From a checkpoint of a small transformer trained on Wikipedia.
Architecture: RMSNorm before each block, rotary positions, no biases in attention or MLP, tied embeddings.
MLP neurons of a small language model. Each row is named by its layer, matrix (down: output weights) and neuron, and shows model dimensions 208-399. Each number is 128 + 32 x the weight over its row's rms, rounded and kept within 0 to 255. Numbers have three digits each. A neuron's up and down rows have the sign that makes its largest values positive.
After each neuron's rows, "raises" lists the tokens whose logits its output raises most directly, leaving later layers aside.

L8.down1171:155076126131137103094085115134152121105138102203142084128158141167074049148089133121093176107085146098171129091122070168154199106144122143081169121136156086146113172155104120174157133127138110136094068127138123096137117151084101092113139086106142109065096128159144125181043089101121148116112199149160165105116115166051174132180150130133186165099150145115097138104145108156100117167102156126118156058135062124100139105117114170143125093089128120158117156089125174147122108151146094122115119088095194138172104087153104158145158066101118138079139157120135139118086133143137189099
raises: "ent", "ents", "enc", "en", "ence"

L8.down953:202088100142155144127022090129097131133111139138151084103069199137139135134141118125092137115104187060063105149072141074094083127051128115142115100123180138130119154137101084119145146168132187124106099114124102114079165135099127091095162137124160088203148123069151136101123113139151128136198135155111140117131137123107140119086101181140143119136142142132103099147161111105125116186101060146119152119091144112132156171170109110115204170160140142190101141099149029092206106120102210162158109113158147088102109122173098138151109154112139130159125139129087176139118167092083097131
raises: "ular", "les", "ified", "le", "ification"

L2.down954:084083131142144135102163166171130115121123099127106091139138125126143128069101159164187145116206123128125135123131097147129129118091111134158164140190111121123134125152192157125061117095083129138054130143110147157128129129144142160167154097099169127128120149079093206138135152070111110127167152167118155108125098115195090115145150162138116191134095141082114129151097111138112155101191131141164087101090121110145131199167116152078080093120115124134118106109117094154075098131130108170147140109115104102119185115101138127171133185161107109145203154153146080157119137143100106035
raises: "===", "==", "====", "In", "As"

L3.down435:094083126131169103151066160138109122136115083112146146118148098160183169050108104172122127131180144162121177152109114124095147115169086123055164114167073123097178140197140160085131148143094149077075130105111219168140116140133057148142109107115149146142208131115123136128137133081161066103210121159124134133115055129135039175095146042135173163149081144102090097152101088088092166109123096163173144072070118076116128112126131163095071132118179097131175098089135147135063116151156126144125182077102130141103175132131124161136099195138142101151158158140127111114169134101143100111
raises: "==", "===", "====", "Ind", "="

L4.down727:167164130136144081147137149122085132075143097145111216104124107140119113121143167116145144166101127146171107171082111149049069164096164099092123130137141147153163142166139173111110167096108098128159154141150062135159127120132119149152134195126069198035174120169125111139117107173109085135160112159079133168103101124163104162144119135119123135080136120155160134138164184195157136133129159129110156123134124109119148136125126075105137106112174092200105117169098055122160160085118156096111169136082180138067127128106145109130121131153069169176138147133134152085106109063144126120
raises: "ing", "ings", "rics", "uts", "age"

L8.down20:084123141077167131145091050108184156154116119169122120153150135146074135145158093160110107084158143070155089111080159121111112140129127135185143142109195124155133123137145126172151126146074142081067224049163145142181071141107153138126110088091118129103159166187099137116217147090086108117165149096130102157103147129107146120151139182185150100068111136085183127162181100169151159111186149105102127107091160108094133115210123109166160114113072157167155123083152108167154132080160102144124084158106118155104185113135150066142129116129155072149101106125190134111133117118175171107
raises: " were", " are", " include", " have", " themselves"

L9.down594:116171132101094085097132114105180153097123092127145128112123170170122144106124105150090114105111129133166163156131085139144126092060106098216104183095103176118111101090185139155122168160070170128140120095094109124200076114155079114144116095113158153120089126168107111152149126129089161113190121129127101108071028112086116076146120144142103135164152141120093145122127170058170190076165138212116141105197070106133160131143141115138150098120187140084128086122121129108130148132148121135179110139149110122093065120096096168110118076121104104129146145086154179136111122125119149108
raises: " my", "...", " you", "!", " we"

L9.down695:126157221063140138148031102081191094124118112141091109147153100130120102101130119162136124084038091119153084148083088120084136064107115176144169102149126159202120120143126174106143097138133149141087186123165100120125130163119113148162128113081171155114208117140098153102138144158084077154161155102144084115159092102156109130153080172143128129141094069140146134120152131128148112165158190118165169167075138125141180053208154089144143095128104188215079073135146102092166133139124133103076120078141129157107132090149151055165141194118121137161117135153174114105106147129127170101
raises: " have", " were", " provide", " appear", " come"